Weights of a small transformer language model: vocabulary 2048.
MLP neurons of a small language model. Each row is named by its layer, matrix (gate and up: input weights) and neuron, and shows model dimensions 64-255. Each number is 128 + 24 x the weight over its row's rms, rounded and kept within 0 to 255. Numbers have three digits each. A neuron's up and down rows have the sign that makes its largest values positive.
After each neuron's rows, "fires on" lists the tokens most often at its 100 highest values on Wikipedia text that the model never trained on.

L5.gate1705:098138152106121163138155121097106166086130147107137111095130123107133159137068101098146104117128116154148094098126140109141125123114151122161131154139174125133124132174145181146110098128116109101098110131111141143090149061151132099125109111134124127103144156115149142104122143145140179108101157144104105159125118124179140146117096142112122082154122158099133107151161103150132073124101075143100116153119158123147190151148141099137123120102125132085116136134162150111080111118135075106116176140128105109141120117143165146149096148159096132100096124112119132121098155111168111159
L5.up1705:127142113152124112148133127089113158129143133102161161132178131141107119139134109124114150180112146098130107049148146112132082140126124141120094137138142143085116101163135118110154160145089117116138139129118129131189117133145117142160112072102143138110130187070135147173156135112167107106116160116136148115125089136125143169105117122134114108148144125109165162122095141082165117120119130146170133129137136101147128127167114088113118123158178103151106186147136115108146093117115121171141168164124168096091113121104088162128149112151136122129120098121128081173166151156159127145
fires on: " di", "ity", "ton", " office", "Career", "History"

L9.gate808:103187107140138079141168112114142135147169138131117132119126146128151138144109133101129164121122095145115105104124123082113125115135127133144111178119134100134144123177105125148169139103158138103152171097148167142105137131146109117124120115123140142110115086134132105160115167136125095165144165157143126115142171129099125132148096079133153174115160143084078131131157136142125181137156143161124108095115143172132119076116177108092158097102125137116159115095116134116139103154149160123152117090124119157125117115101112149107146146124095102119106111084137135101138145098108123083
L9.up808:110137097129103126150103126105115091140164081183108087144130102107144115139144125150126091089149123145139103099185084115088100145127085124153079121163169127102134119138123127104151155104108148100129090135128119119126153135135115108113136128134147138155145146091119147120099151130132138117140148121174121097160107113138127179103146130142141117102147158187114092128095105080132115152123159139145131063178109095137142105127111108115164143153126147098101079115074124143100102132129116066131122163131137123085075099095137137110150134128164164150112120117085094097110124163119116125
fires on: "\n", " \""

L5.gate628:120156118147102150109115152110175149119134137096108151099123107127055136161174094124115104145126159137121083130122174142126161121113090152106135117116101115140176148122139139109123152115186130116118133158100121132173140124128102124070093097099075127089143157094117148125127093120132145158091149148145130137105112159114143130152090098091102090201168128106128152135150071097123111107135143139092134107096144146140126157114107121139134110117118091128118186135145110147112119120134138142123182125113137177109137109108120085119135135122169115129135085120108113113145137083089104114
L5.up628:130109118136134136136152134124125138146152116097120118107116117107135138132106141138125166144143122134117125137124170140115129114132133144150139104146113142168155100098086137123114095143155132128160110169076135146121090104111115113128125147131137109130138151114127118104152109104124127102106110070119109137101175157079110098109107138110086136091142118137153140120121115090122127139124133163132117140133139154135151132145096121116165133096073184096158136189118141124133125131096082126135117137194118176174175169112120153140128133150089144099189092104076112164114135136133103123
fires on: " ex", "S", " Ex", "ish", "W", "×"

L9.gate829:135154136145100157102118130162099145135115083147120170148147146128163128186117120117105120115136159105119120132151142137160107154151113126173161188123144137100124143112124134139124141138166123165129114119179129145153124141140158143078096136163122146165116101102128134155146153094142124152146157144150117186110155099129138140126127143100136126152136127132146153143138168098143144105140140132176111120150117095100153148112151181070110108103090138157095124091146145129105139118159121114113121128133113136112132122146137083114148125115139129161134140119100149155164122149086161125
L9.up829:138140125073116162137163166123143151148143153136147130171117132080124132182167127136120141110163163129120112127120107156175151127119118119111128128156124119078128143130114134134128101127099149148135110205083112126135127122172112092151137111120152118150126124162137130147129167138167138108136117154135098120107159133111103107099160113155135153144143119126111107175125105119098155143156152153145151149114147112146059109084151112132139141173110144108123104180125136079082132124151129134153082116137103143093143130125121125132150120150111128158148170115129126137094124108105113157
fires on: "b", "es", "ab", "as", "ro", "g"

L5.gate1854:143118099126110162105119103080140120119156164126128179135174152148083137161103154171147098137102175180106149099155125107122170114171169122162102157090141130131111120118127113161133163160149121145176070109151136122150134137117158127150111109160114120111122120124139141127119139100098130163100122119112113099175136130154156138136086133094116086123116106104127157111106092146157130155130121110148148137096118147150159160100100109120137158174120141132120146179146119150133140135112149141120136136098143124126107121113145090083119140125109099136124136126156146123139168094088132164
L5.up1854:137090124148108114106159149136126093129160126160107135097113158142135151118137100144149135126116095113105126116131108156098149105092127133114117077123152147123149106062113116116141131082121130111123124159075109131115167106088152128148108149129142153161143148173104121109101100132138105113110158114104168140094126160137113169118127118131118141131127088118126176144175103118105081131114148133123104177125102164125078085168106192103082130128178175113098121121137112093146108150132125122125148094119118150103142116133119120118136121119115147114105109111139116141107127116157134129
fires on: "y", "a"

L9.gate946:119132106098095144131127125129162153107156138099080143133080127119135128127171117171131156126119156133082124159156142124146119127122131090167115132123139135117198109116155136120165180107199162127146148143154092133099141117130132159067151098138097102125139118140079170083142116140127120131136086151126152180135124131108178090102132105153143128163130123075118141134158097130131143105141114136164105168107109178143138129128099097108111120104142102135131142115115086114123106103115099122104136095108111190187123112134124161151101115126147093103105160116089124148104141086124092123
L9.up946:090136143105085143120091068124128138102115110139103107136102160139124111117129136143104108107127147140111134118120149149127125167147110122108107120140136112121147157141093136151122104125146123132156156097128125125103081139177129139127133086166122122149142138128113131149122112088117162144039144140120103152187135147083128115117082112111123163141101142125176174137124106153111140116103070165120166108105111128176117151141102171117097110086161093153135145080094153096137134138150166105125130135128114132098131138130093157136128128107103122154120162106095114124143137171132122140
fires on: "l", "b", "r", "n"

L9.gate322:093125152130105113162153160119117162125122138134146120130130084088142135148143106118142090130122153132106153119159118133140106104094086130119136118088131122148099143071133143117105134124158103109109112107140163126147138114161129129129087103107122157148165100144141067135134132075116155130156164167130115137160134142064142118082153120075114101138127118123139126121120128140142143139109114141119159105113129153113141151135118085143094078123156091135131131087153157079158104143101086103107091087115115136074135100085152133148114127122119126127075151106136186112140094102166155130
L9.up322:100166134102134131128111074111095126146131106182108128165089121101150162154114078073130117158121116176107116161131099159129114076138114149171133125124152141141113113153144143107134141168138100118086127155117158121160102123148106151154135107155096145111175118118183095132085126173141155107143111133133127089141122141127130094127164110127153106143122107114123126167159062117129123137140116162119109135098166092134138107155115116167089164142110125136199102125130140142126128128099160146122141135118163153127156143122111117136136181125085113115136113122142114150150162133133163124
fires on: "st", "ge", "p", "na", "ca", "o"

L5.gate1910:139124122141155074144140129142176155106158165163134145136091143125111166124157131123088144117102109168094105130137147114126136134081121146130145151102145093105170127108100132155107122102107186137176109113166111125136105169113135099127118093140142124103119142109130145150127115119141151140131096151095103079111139119121126129161144133103128110116115137136118117108126134133115159137112142142138124163112100137156194148133125114125140145133124132121088118136172113134134167113133155119103143182115183162123160110075131180073128113127155155130124126118160130113140151125093127165
L5.up1910:103096148147125108121118137136143120063119154119109122088133114086145152122124085077058141148126111179147152140124123109138118143111150142113118114127159106165148138103140141104108129074142125151121134114130105123114158145095138146126160128096137114110124111150133159122183124077139168149112100130113085110103113106118168155135133089136143124117113155123145104110126136094070085153126149125099151163106134151114149082141144125128128101125125130118162114123163095120105143133106127140165114127140138116123103120132128158055091168163106145083155101123167144106163126100105144120
fires on: " trans", " Ru", "re", "Re", " Trans", " re"

L5.gate287:133075122170121130113136112114177095126157140091151162093084144114168110159134096128092155149114160182133146130123093135146133147135109135144116154131131132162155138126116132114108125123133110126161091142135133139102095132115193144107115112144077110064129112143178133096148088104106128165125114147160130102109157128126151143156114125104083116101159092107133147101140128112133118108137125152111096157126127113119166129136122125153108083107154138114083126154151094120140139129148114090151069138145145149100042150130096116145122118120148092151149133148136142161114123122107165133
L5.up287:149146088081152125123151151161124155102130147095144160114117127123127156116171077097111120108111143159099152143144084122147146143142140114125112162111078077117142159158106102117116104077102153108128110144098110178149107154168147099139139119147118148125124141115143169096147129115116096146122115145168116101106165134132135079157113133102101104113114128108123124101135141144106100116152135108091120166138136138138181162115149133139098093132110144153114159147205157161092147110152127100145139158135126129163141138132151172127096149109160148084144121124168143133084107110129174140
fires on: " re", "Re", " Re", "ed"

L5.gate1378:114141183169132098144097100128116088123165116089136097106082164079121147194063118113119125135062121151101129139139136086170105138109114113126102152106149105109125140141121137132118117100124148136158126111137089126142115137142134134113095121169098111097137129160133151138118137103147141129188145106127169112135140147119149136139138159121121092060122139148165144096141149158141138160125133118143123156170150155114197115131138159147150116146102149117120119144174101101166142142122146150118090135151174175145108111114116106140083128108124114102129131131123130164093141118106130126
L5.up1378:170098177140142095101091097111138160110141134096165125143087146158109170147158140126110110131131105119103100109110153083180129114127133126156155139094137115170146113145111130110101136112177172162100151136091120174151111138095113137135138186116136120143122105154136138096149154096106128142152091110080116121153157130097148142142133134159104122154122142144152135121161138130102154134139164161103128132133173115119147140150136128119123070138153168158140114157162083125147139128123106121146133177122127164119139139107128120135128151108106147060170152139148147123121118106114123068
fires on: " re", "Re", " who", " inter", " multi", " did"

L5.gate1064:103153144124145136124110130141155110085102100155114130122104181102155153119112149097128122121176142117137096127155153154120135134146130139144123115109135134125131186131114088145116137094127173117149133165104133117130113125165122134074063116129101102122111153118148104134127130173117117174154153091170113126143151147148161139136137117120092142126162116143119141184159138135158103127170122175103097099101113131163141148153149108100134125129138121129151120086124141086120123166138131138115170103153135163096093132067118160103130185126132093154081157133116148117097119135171143155
L5.up1064:137172152152140141143119161157165135118112080140098138133124141139171134141115121105143122119169093126106126113161122116125161150129119129125146149135170119115167152153120108121132143116114127115135102159123130166103136135191103132130134102147122134100150176156150084151088155153111119140152158099181170106144140143171153103119125119101137171140113145136148085133180121158158126109118112143101098125138098150133141176136123071107095107134116151124145095093128157104124126153150105137128173112125105148116138117103138182135108177150161100139082161109077151106103110152135135164
fires on: "\n", ",", ")", "."

L5.gate431:141159119189117135133096107145147099113141104114123122132124143147176137144096137141121096113104179145098148102138154124136151177088138132119084141144140150124151123118145103099117134176143095115156153131119153119123150117092133140133154145145097117092151151142130135099107155172122068166111142110107160125098130133169137152152092119132150093120132096066168164131102126123132147116097186100135102145096128103164126133106147131147126144160137157148120130144163110176161158096134145125114137115123144114102125153110160112110125172146127150186108177121146148144143110134111134170
L5.up431:131105095133183112159126143119135092122134110159110134156161137179170119108112106138129162142125173122145107117088167150155146118108104132126089151166155102114149129118073151139118086124097139119092086127137107140096110178100157133163184122092127148151112094115146117115151153112172150084142087118129126111145159092134133118120146143104159144110111047068154078115136130121097160113119099120103153161126090098127096123147126113110155127076158105167129089121126120080173126100137121127168130121130117121099088119170090109131123117130141145169140136123142105176131110131152165134
fires on: "im", "y", "00", "20", "30", "="

L5.gate1128:140147175131143099136145104136113131156154146130123131128099121149124062132098116104125139136120154150134136124141094166116143099114188069108126148153161130207138124134132124143135161125105142121147105110120147123117146135119145125117138124131119066097161134126142137093133148117118185099066122128125134120129131155150173142163120079112135120153148107112138126119121131149155102123071112141143130135151140123117133111158108127137073147099144106161138134155165074154156092117112105142128163153097158129115060119088141118090167150134139110105135089111145135130140121115078131118
L5.up1128:127144157170155110092173123139070130130136125154146122079147157134105108159102094125143115132156071178145125118141084131104163098132158085131137105151159102145149122131081150084155127162123134089142160161152179154159150114136127110147144149109084145121146130155151161125139145134128099111118146107125130096108146167106104127136087095166133132087093153100135135146172120126123090101147137118129138096128163133138151159152125119078089118131087154149120162134117117155140136106111135128155158099136118155177112109131119139155154144135137132127164111113121114152141140145131134133
fires on: "a", " It", " Country", " Fa", "ck", "ü"

L5.gate356:146137125114166105139132117093133134101161135171141145102109139111173148142138112109162132118122114129118146121065174113091147138117114135166162159151142118097142107138102149150110174116102173090138112134155075110099135152097131111098134093095156150162143153112100151095149105148119124142131124140154160110105109169140115113106162093151139085112110118141123118146135148157116094135158157115151150134127093145129131174148088170117143112105142130126109113148157094156136159150103183152110144149133143114137118138149099132144122170091127124132091155101109135125128165128115119127
L5.up356:129138114146156132128201122116144164110145132138135134159104074131124114127113167122139104124168114107117106096111148110098139144133153133109145147128147147125158134133128146197121160106151148089136067123142108150113163120117107109128115136134114087135158143115126168123095113150140211152131121145166128091147121157104149136132119151104142127144092131131156127105141123107125183151189139108176123136159113120141083155162144118155148141121180120158118133123120105163098079150114111118108146150163098112158090140053149156108088133151092175105123164132135115106125138129146134127
fires on: " time", ";", "ak", " –", "ive", " make"

L9.gate973:078117191123102120071132139142155097108114129085102146097145138120142096165136144138130133147135141127075140141122147116092167102097112146146171163122087143115122136154113110128153193108109086118146129123137119157115095122138134125073110100151116129118151137126123164126143086144118153118126117108095133150125125142109112172168111131111135171082130173132138177124126119134137149071139100181128135100152121124132138129112146133114079120112168124126112137126088129148099133145089170134126148121113093168130141148143108118139139119125098099092126147142116168111146148095156094128
L9.up973:147141160090120117123098129108151146087114097142110127092116158152133140131148158129115101081124104143120131187126118198064164176102130136053138115158092180131183161124121123139112127132129151104134141131150143112172120117139119098107127142151100113112136149142133151104112091146104140151145130095114145144162098149097124137151134113115136137124089165138129144157092117138151159132119117143143132093139119134172111145160114086119163096151168109133164160125118123138126166115148107137136141130079107154155121136102109161115120144108125090130155163135112093116136145162091103198
fires on: "d", "m", "r", "li", "l", "ar"

L5.gate200:111144158093128109128159133122158095126124174123100122156141097116167160115116185132122101103165119121137133154095126148121092101114125161157138152097121156161157158107140133146184164106150150112138122125094106168113093130146130107125154149104069090159121141148142096136121140134095093168116117103162110155131122174138128125121126131084124133151155122072116073165161090133177112126119138120161068123121127130138109143127182128132129146098116141108138102138117134108095109128130115130147143088145116099118161123109108161128167134174123140132086146125108160168091153141143150134
L5.up200:108114147117141111140150165143095118099099180102113074157157096181145140110124144143157149120119103096127135141094134139132092122092145160147117147105160172142095167155139116137149131116115155107138114148102091121124099125068135111130157122107132130147074148163125115119095114129093151175136114077170161154138100129132136145126169119085126129100100127082142073141140102139136124131117155116128119098099086124133082137100151105153152140158099083143152117097128142087142119125153128130142145087159118097106114140155142118127153140138128138147110148128135170159092124172154117098
fires on: "\n", "id", "n", "east", "S", "ot"

L5.gate503:192093100178150111148106166170137143109139127122083147124093120110113095165128108096156129152152166157147137145142132127146088142134175159167095075109157107107122122130112147108127117126099172149108145102115101092159098200103097164149119131092093129106114092109131166118122111126112119168121105109176162130132127128134130144188111173164125140152123164151104162151122098110140126125146181113152118138129136119182129156083122180169090113123083160116142115162141144152144093099134127125140104136146143147130108128098129103137121152111139141152136131121132095114104144109117135161
L5.up503:127140115181107141132145138086057113150133157116094135070128090095145148125091100106149131129143122180112071116125143148095097145096138143153115105099176151145120118161098151116127120102114107082111128138143154109113129145136140124157130130107130162099146144143170140107138102099126144129133132128124089068109106147118126144084102153122134164130112149139155149091124112154138110129142120133126116122128151098122131182177141102148117140094123139133173108103124117139111115120131098135105079110167107153107105125130129095159131107158124157097108143111126129079128120139129131176
fires on: ".", ")", "é", "ir"

L5.gate115:111095118097120112107127124072149076104115106119081147141109161129153116106101136140132123169082157122144147117145088123140116118180137083122138139125131090137125128120119133165128166120142139114136132106129115091120150160099174183155141091140111121137141102120151127146150104115120142157111167137148106102142099116143162129131147138140121077130124154097131126108117128154080142083163118122112127108098116151133122131123124120137107151091109122113109133121162111149152114163130147152128119149178197124107122120068150173146142126140140170132125151142124106115129153109108141106
L5.up115:124128083090101112109103130123109152173133129134127127119089109126108095145144154116119168142123113090100126137157132131118161095143129158155116116115143126121120133145097144124131146106150096119071124154105122110106121151134152106182076148162081150133140116116113119131083147116098156158138168147099153178123120128142158099106150162145143106119094126124115134075130167151142166134150085126173087152181136086103152144148128126162110136153120146105178137105123131167138121093138114129131149147138102114131168151123124142171086123147162081145143147111162145116146132142138052143
fires on: " that", "air", "write"

L9.gate836:144109145091162113138137139162131125115114129109114161141112133096155167174141147127129112140143114130111129106176124167120101131111138116085157134195107159115172120126109127148148121142146138127099157083133157087104159141142137142072133163150142152167128173102154131153131134098146136096109154141130163091121146143149132140094128136116090084126113119088137124140112128166089076133145159166117135088095116126121165154141125085097123128129161134126092109093156145117084125119127109124122137123115146124142100089104132136198156136087132072133069081121125167084138132135153149151
L9.up836:143140112122164089145141094135144133105111118178133146144152090154146121159156153080102134184157109144121146131144130101074171159099102122132105132132116074147110149068159150157109139119175112110144133081102122156169117153099142147137140168145170132130140129128122133108110125101156121125151169152112131124166143129140090150125157154136152110173109135109168116126095118144121123149140124129136153063109144128117142133175101113122102095119152112144143106093095133101123123145104150100105161119112140158097129129161144109118114123112124074144111141076106131137146134133128150090
fires on: "le", "st", "z"

L9.gate399:108101149110144105133136124116107129159145169138098138180118128148130121114137141088108106074100123122091146134101122153155149114138080123097130091147131156113133131117125131140150160137152158115138117082123101138138191116193120108135127128120107148129133098136117146126132096142101115196074110107128129091114168119113120115130114106096121167192105140132151126135141128102118144128140155120143183166091085135120107149124176143111104138111091149124138097099141122110114127135141104104121151161141157068113121110101124121105102166131105115142155158142110100114113148127140110138
L9.up399:087101145170141128147142147135117157138147122101128169111101146098123086147125101145113119158137156155129108140136148155128153116104165182132129124088151098139130100170112172132107124132127090159153174109116126114155106138143117128147151163123139142138160121081129191133134162132135117109129137163164155145091156145111160121134144130110099083113119140101137137130115102071135147083125158081116124173159156106127120133133078123126155138169139126090114166120148100102146126127142127145132132127130116168121082102141129063143113125134166100151147105128165097108114097157070093185
fires on: "re", "ly", "w", "all"

L5.gate811:164130136130119104110114127106157116086139105179078156116130127116160128165104124131142193132149204134132125109155100156137119118124103118128126122122139153117172148104146100139107127133146101124121159180104133126099108130141111154110071127100139108085118085142104091121114123178124175151163137102136158145132131166164153126119133160111129096120150095093115142110192132102128188104119097122139135094087105132165192124158139140117088111156166167168119087132092144135118118113107112152120135125145144133129116097113142135157099098111103115125107116115114145116145147093131145156
L5.up811:165149149101098149108116093127089132114162108153092137143107132127128109171094131164124142132160142103152124096135156160136167117115137133157121147092135155143115127119141111151156100131094127123125134158113136103145100109125107077170059119143139126095155093175141072137089136135104165134148105102141178136128129105144136121117151160121140137114140143144123141119130138138159087089169110147150110140121130156118125158130108125148107093179168118126178083107119139158115115156132117063123142126169141167153136101165133127108097133120105124134142173103142153142085152125121135118
fires on: " that", ",", " which", " where", " between"

L5.gate1379:089091177179087132169133141115154102137147132109096121114098139141099127123116109146126149112118128131169116128090127125133127174166164135113182133129132146118136115125142113131144134121122129150119128108163133097080138128107106171092125147122137124149163098141131146136123125112140141118094140163133153148142178113120134148151113122177166164120134161117129119129172128128150163142151111120107135122150105120133149182124138101151128124132130156127159099121088125129179173114125118167122119159127128112068061102120098160143160167124082144130111117133106125092138179098056079133
L5.up1379:143109153092128140082150118158131128166137186170093149142101129133136103121075122148151137128146081162127130142125117145150088135107144121119136138126108114120116113113101080148104143107086131179160080133128121118112123121135103098090175121140124111124102132097101113100164143108129153127178167116142178108108110138128144102116118137148097165119127108148148129132119125177133127127122121117046166106126125165138143132116102147129155124141137059150144143094118148109136124167133095123098096123162104118149139175105151176123157079107122138071118141116135118092162132124136142154
fires on: " w", " finish", " run", "ł", " 2000", "round"

L5.gate1098:115156130142142127109151115100145111132149129138106151121101131137152121172132181075079138101171149092130127146158140154111125129114119130112148113134148106129159160137117136126112166124147134119143115103105140121087116134112137103096113118097132099100176181099158103145103140164130073116092150119149137145130125141150144140137109111114104149132159120117098123155185111125150144139089088131119076134123143150163113149109154108163157136160126174119159097123142109142130176138133136129139130099060136127082104129105137166121155152134098108141071102121114161127150156127102118133
L5.up1098:165152132166150130136154163131090134130103106119117090110137128129144149149146117113115098110155102108148145102120147119115087159081103120130117089139193112160110158121158131105149108134114129106109115145124102099134162142097101117088128099071141159153163156087166099112094126104122095143141120090182161138137128133104162172108162144115127150117114126104115093109144136144148142128110111102131083101118109177133125142128106075122159151148127123152145070107112116111131149133155112116102093141128135143073096130139120156111139160149123109119113094123096131124109109165123101138
fires on: "\n"

L5.gate1300:135178121176124121125125118113153118127164103159114137134081127118113124157123130115162138147140111137138140101129117162165145088106150109085105117094118135167158114164128080132112187156091132110151077139141180132151117114099144150143149113112062125147166126164109080104095067087135118137143126104177142121106162125130110089101134134135140148097144152088117129118162100132113139160131176122124138099159159151100145152119156134162148130111146124136125161185148164152131137150120102135122161165163122136128105121131101124129144120084129162100118122136124115138117128121118131113
L5.up1300:131124123180153131149148133173142129135123104144036125095118173121135138129133144123116145149144114139178119126132131189121150102123125165130120092087138157144101140182120093135112144156089159099108105162125152069161129119117141137129155116087059139109146113131116113129163122121133106118131126128117101130106160155123110103119123156128128170064131153104122144137118098133155140153146142107093165099144186122143125157155091115105133160113137111146153153138104135153104118117139091123129107106177132117147140113130085096147103126087186169101110182138083085144145096115142129137
fires on: " gr", "val", " count", " tr"

L9.gate490:127104130155155094099096156117154149059092111120128115163118150136115124123131137119068173086120117105123158142125142179123072108125144121126128139116070113124132112125061113142127149100155155156126136143120144100153080137069157139086150125109155110126114102148142104138149165130157143129127146128119168092099136112109122113150099112111123106116104130125130107137139132129152085104130123142138113147136097148128158149131111141103139137099175154154108100141103147103132136177155180131135094110169102124089138164142092116124157073123119116122095081161059136158142126116175143131
L9.up490:121108133119164150145146130120134131114132113119172123161122151100134178138131104172151106099121122093183179117094129155162070106132119103124167095121090135088149078141115152116155124103118090085129140102140096132142100128111141131115160101119125148155117095135132115087084141140120151109130088153153146123125151146150198076110125105149095115162115104130122135149141159079124137083117130140152139095138135156154119112157115138112173130140135100082086130144151149126145125127150152112138133134153136126134086137138085153142091142160141159088105164118115112130139135090094144176
fires on: "lo", "or", "lu", "ab", "b", " c"

L9.gate1358:143136161112100132119072120129137105100122101115161182123132120154084134133140129122114135137126187117131099120127135148083116140148109147118130168131154135113138156119111110131107136117162130175098136144129115132120139092135144140153133122086144113152180142139169105140120127149141091139120156133087153152135149168158086111129144101129086108148160137108152119160125125153135128118102079122107133141116159126119112109102177167129103162097055162101155104120153102120162122111084129126085174167149134146105158122132097144119120113103124140128156098129082103110109168064124154137
L9.up1358:120148115070150169126122084135118104105087130136118148113087142130117095128138094093113135122108139083127061105135120107113147148131076165121109123160137121130128082114069099085124124103125153134134143099165083149083109104110095106122148138166117143133104094113115112103105135136142114130099135113121141116144127146176098095168109128127107188146092100094093139101107142102106113108153110111161142160148100130138090114096097100146119120089135117084128153161163108142112092135114116087148126125138117073196153092147143152119135144139076076084134093085095159124163132116113107106
fires on: " So", "re", "la", "ent", "gin", "at"

L9.gate324:138100148129134137156083138101165124138178096097142194141120111140140098150135128101183133155179104158117134134125109133120134094083128137115097134133143143122149112151121125157109111136147142150158166121123109095113142116102139133117097126122151088096140093137098134140095096129164134096099075138115120132128103157103184120147156141146104163186141149157113131100142146115129130141138130131150152169141110126119154102166119150148123120136116175173133128109118149179107132085136145125083092082157145093164119165134115085142055168147122088155124127130149120097123148134095145120
L9.up324:156132152163134138124133104107132111098082107133129165122108118107110149111109096093102153060121171135110117179107134127130080109113181134128192144145128123122091121112125154188126152108120100131124143105115110111108094090125090119163100143128108122134123111155135182098130134150136124125141132141134135095142135169103117161112140144188120157162099174129118121133124155121146148153086113138108138172134102139122125143108166127135145177105096089150169117141105182131155182138149163142108132113150154104146161168128098097148139106106118089096100146129157177091106120136136132195
fires on: ".", "er", "h"

L9.gate103:148152108156121137114155133136141154149127145160136138100149105124180130184126099152119164149136118150134071143141112143134142156140145105147138139130133120118101140110115105165120149112122137121143107143144144102119178124113145087127100143075135154122128109158140135105119112138131149117147200124165130153127173154141093153147113157139128095083127073117139100176119091091083113118169185136160136101115153172139100131121124136139132123123113154113096115153103114098130138178135113122110115119091101101097154115116114116155177112110099121081113117089144129124145120121126105126
L9.up103:142138113134166142131096145124098116141158178170125108099165131109167142170127121189108116177104155106103115127138144134122107156091137101132097096100145107172113153151134124125145133139163128091123094104111141122130173071137163124105120136130205162132154137132128113098125118122136125131145148139165128102094163103156097156115139140119162163077101101164126130087101122119099110175133142129094148103137148123084095127180139114117142125155111087130114085121133152135110134127133143105133110130131144100149120145111124106097132107143134127117136128134091126147141145130092123157
fires on: "\n", " that", "y", "art", " what"

L5.gate871:125122152158111112119144163130107099119109153122135179135088117115102119134161120131122184147132147129119142176102111142115142138172143149131083155098134163140184111116134113132134131120127091141107105133142120109080141105131139084136097147144112157102155133171150149110103125133129126121130120108144100101124137099163111125177117148092132135106150076137096132112157152103160091094122136064138138104138143169076133135115111113096104130149103144077145111122104127109096111139146095148122156126157125132135176112118121148162079128142134126100107143142100124103121150082105092122
L5.up871:132143151116123108107132154107105124116133153143098103105126111120074131166134152150096165141159110110135136170131106155104150114125152119133127169138151152114119122088131127155156125139156133131130110092151102106125104108150146060141113156176133149093100116127136112129126128093127136076138113147123122082089088131101117199147161140125130116145144102121133127091113116129152139135103138093136140122123156137098136081115103106129128113101155102125105108147138106107141114143115124145151167117121142148073080154165118075116148118151124097095145106137135138140084129088121115081
fires on: "k", "at", "ar", "it", "t"

L5.gate1468:141160121133138153103139146106153140116112164172160106145144094182141102083120123125153146094118140126144144155102082159138123143123133118145127160107125136084147112113122109163087194110140111114087134102147099156083140119120062120144125139109103119094130152182130146137130112166160132127111137106144122129120122115124128115122146132110130127136113114087126113113121134113144138150115105124148134092160133136154168153133148105135097128119131161096113126119139145129114122146158114118110156140057108121134116152108113200163167165165123140157088117106118129103138147137128134152
L5.up1468:124158129137150128121119152146094132144123132144141097131128139144125153100098165129121128109101108131148097125108099117127095163102099144161107127139179147093115110108114119207113127111145118075104150124144092120109104162135080105137151143102119152124122119136165134110134142108125139124120123087154126130147117135145129171117206128115115102097106155129108118113096162121142113118149107115091119066110127134141133153125128093114129154107149104093111099113098126122133157152172105123120143122099157138149096161138081119127191153145125163112138156122113106103131105128123132119
fires on: "\n", "=", " ("

L9.gate1633:135158117164125135135104159124124118086098114116149114163111135138095103170103128097117168149124147182094124198133169154142109128161128152087128133118138153118145134114137116137084111094096109118122133144164102091136130108129108143131138123141143108150127116140144148109116089163134114138133164143163128144127129108125118173157118113129117124102145178153133124156153109144155150110122159118133114125153159122135168101105117179100096134145162202118132127113081096123115158143100156118099168138110156122119176152128132163093101067146115149137127107149122103164129167086136134148
L9.up1633:137166152137138142129137131161176160102085113134166126072101124098146142115146142151168104126116098130124124141146105131131130109155121141079113131159156135196168110098161108099118121101119157102093145128157136095116133123152123148123125091171126162098058087158147159138106090098148135130129118106111125110116132133106108100097155104078130092107093122152074131118125167124134130133127138074158111126117167121146153137130120115072087096150120132130148150107136134094123120134101136135180155142091136097101146140141119102126153133152117116132125126127130166095113142152136145120
fires on: "t", "la", "c", "at", "ar", "act"

L5.gate1365:116121135138150110121149114105157135107123106148103133153162172144109084155144158154137102125122126148129177109153157109127138141128109150104148145114082134148119144088083136155118144117162165156118122068142163156149133122146108132094138135139113120129131156141118116151117103168117125146129131112136125134210168139115157123123144166166140097102129156143129134182119125141087135096145121126121092084073102189126132124162091100122127132176131118171087090095131120145097152152115166132148121145102131206130166150126142138130152142144124158128099080143147081116150137107147171118
L5.up1365:118116123100141130082117119137102132125104076193109091094111098095152096140125135105134148135147118121126170112138118084135159150125113158116158127151114111111113154117123118142126148112127132126119120143100109117131123141106123102137113100117102120142131109110112096140152144140154150132116194151152167158155126102111132103115146133113125133101052149121150137214151172128121140161090101153097143129123065084125105122174130116131128181145118145114129109148129175129182097103126110092094171097163146131119123119179105124102164145137133118154076151165098134140139148136135139154
fires on: "st", " his", " lo", "ning", "n", "d"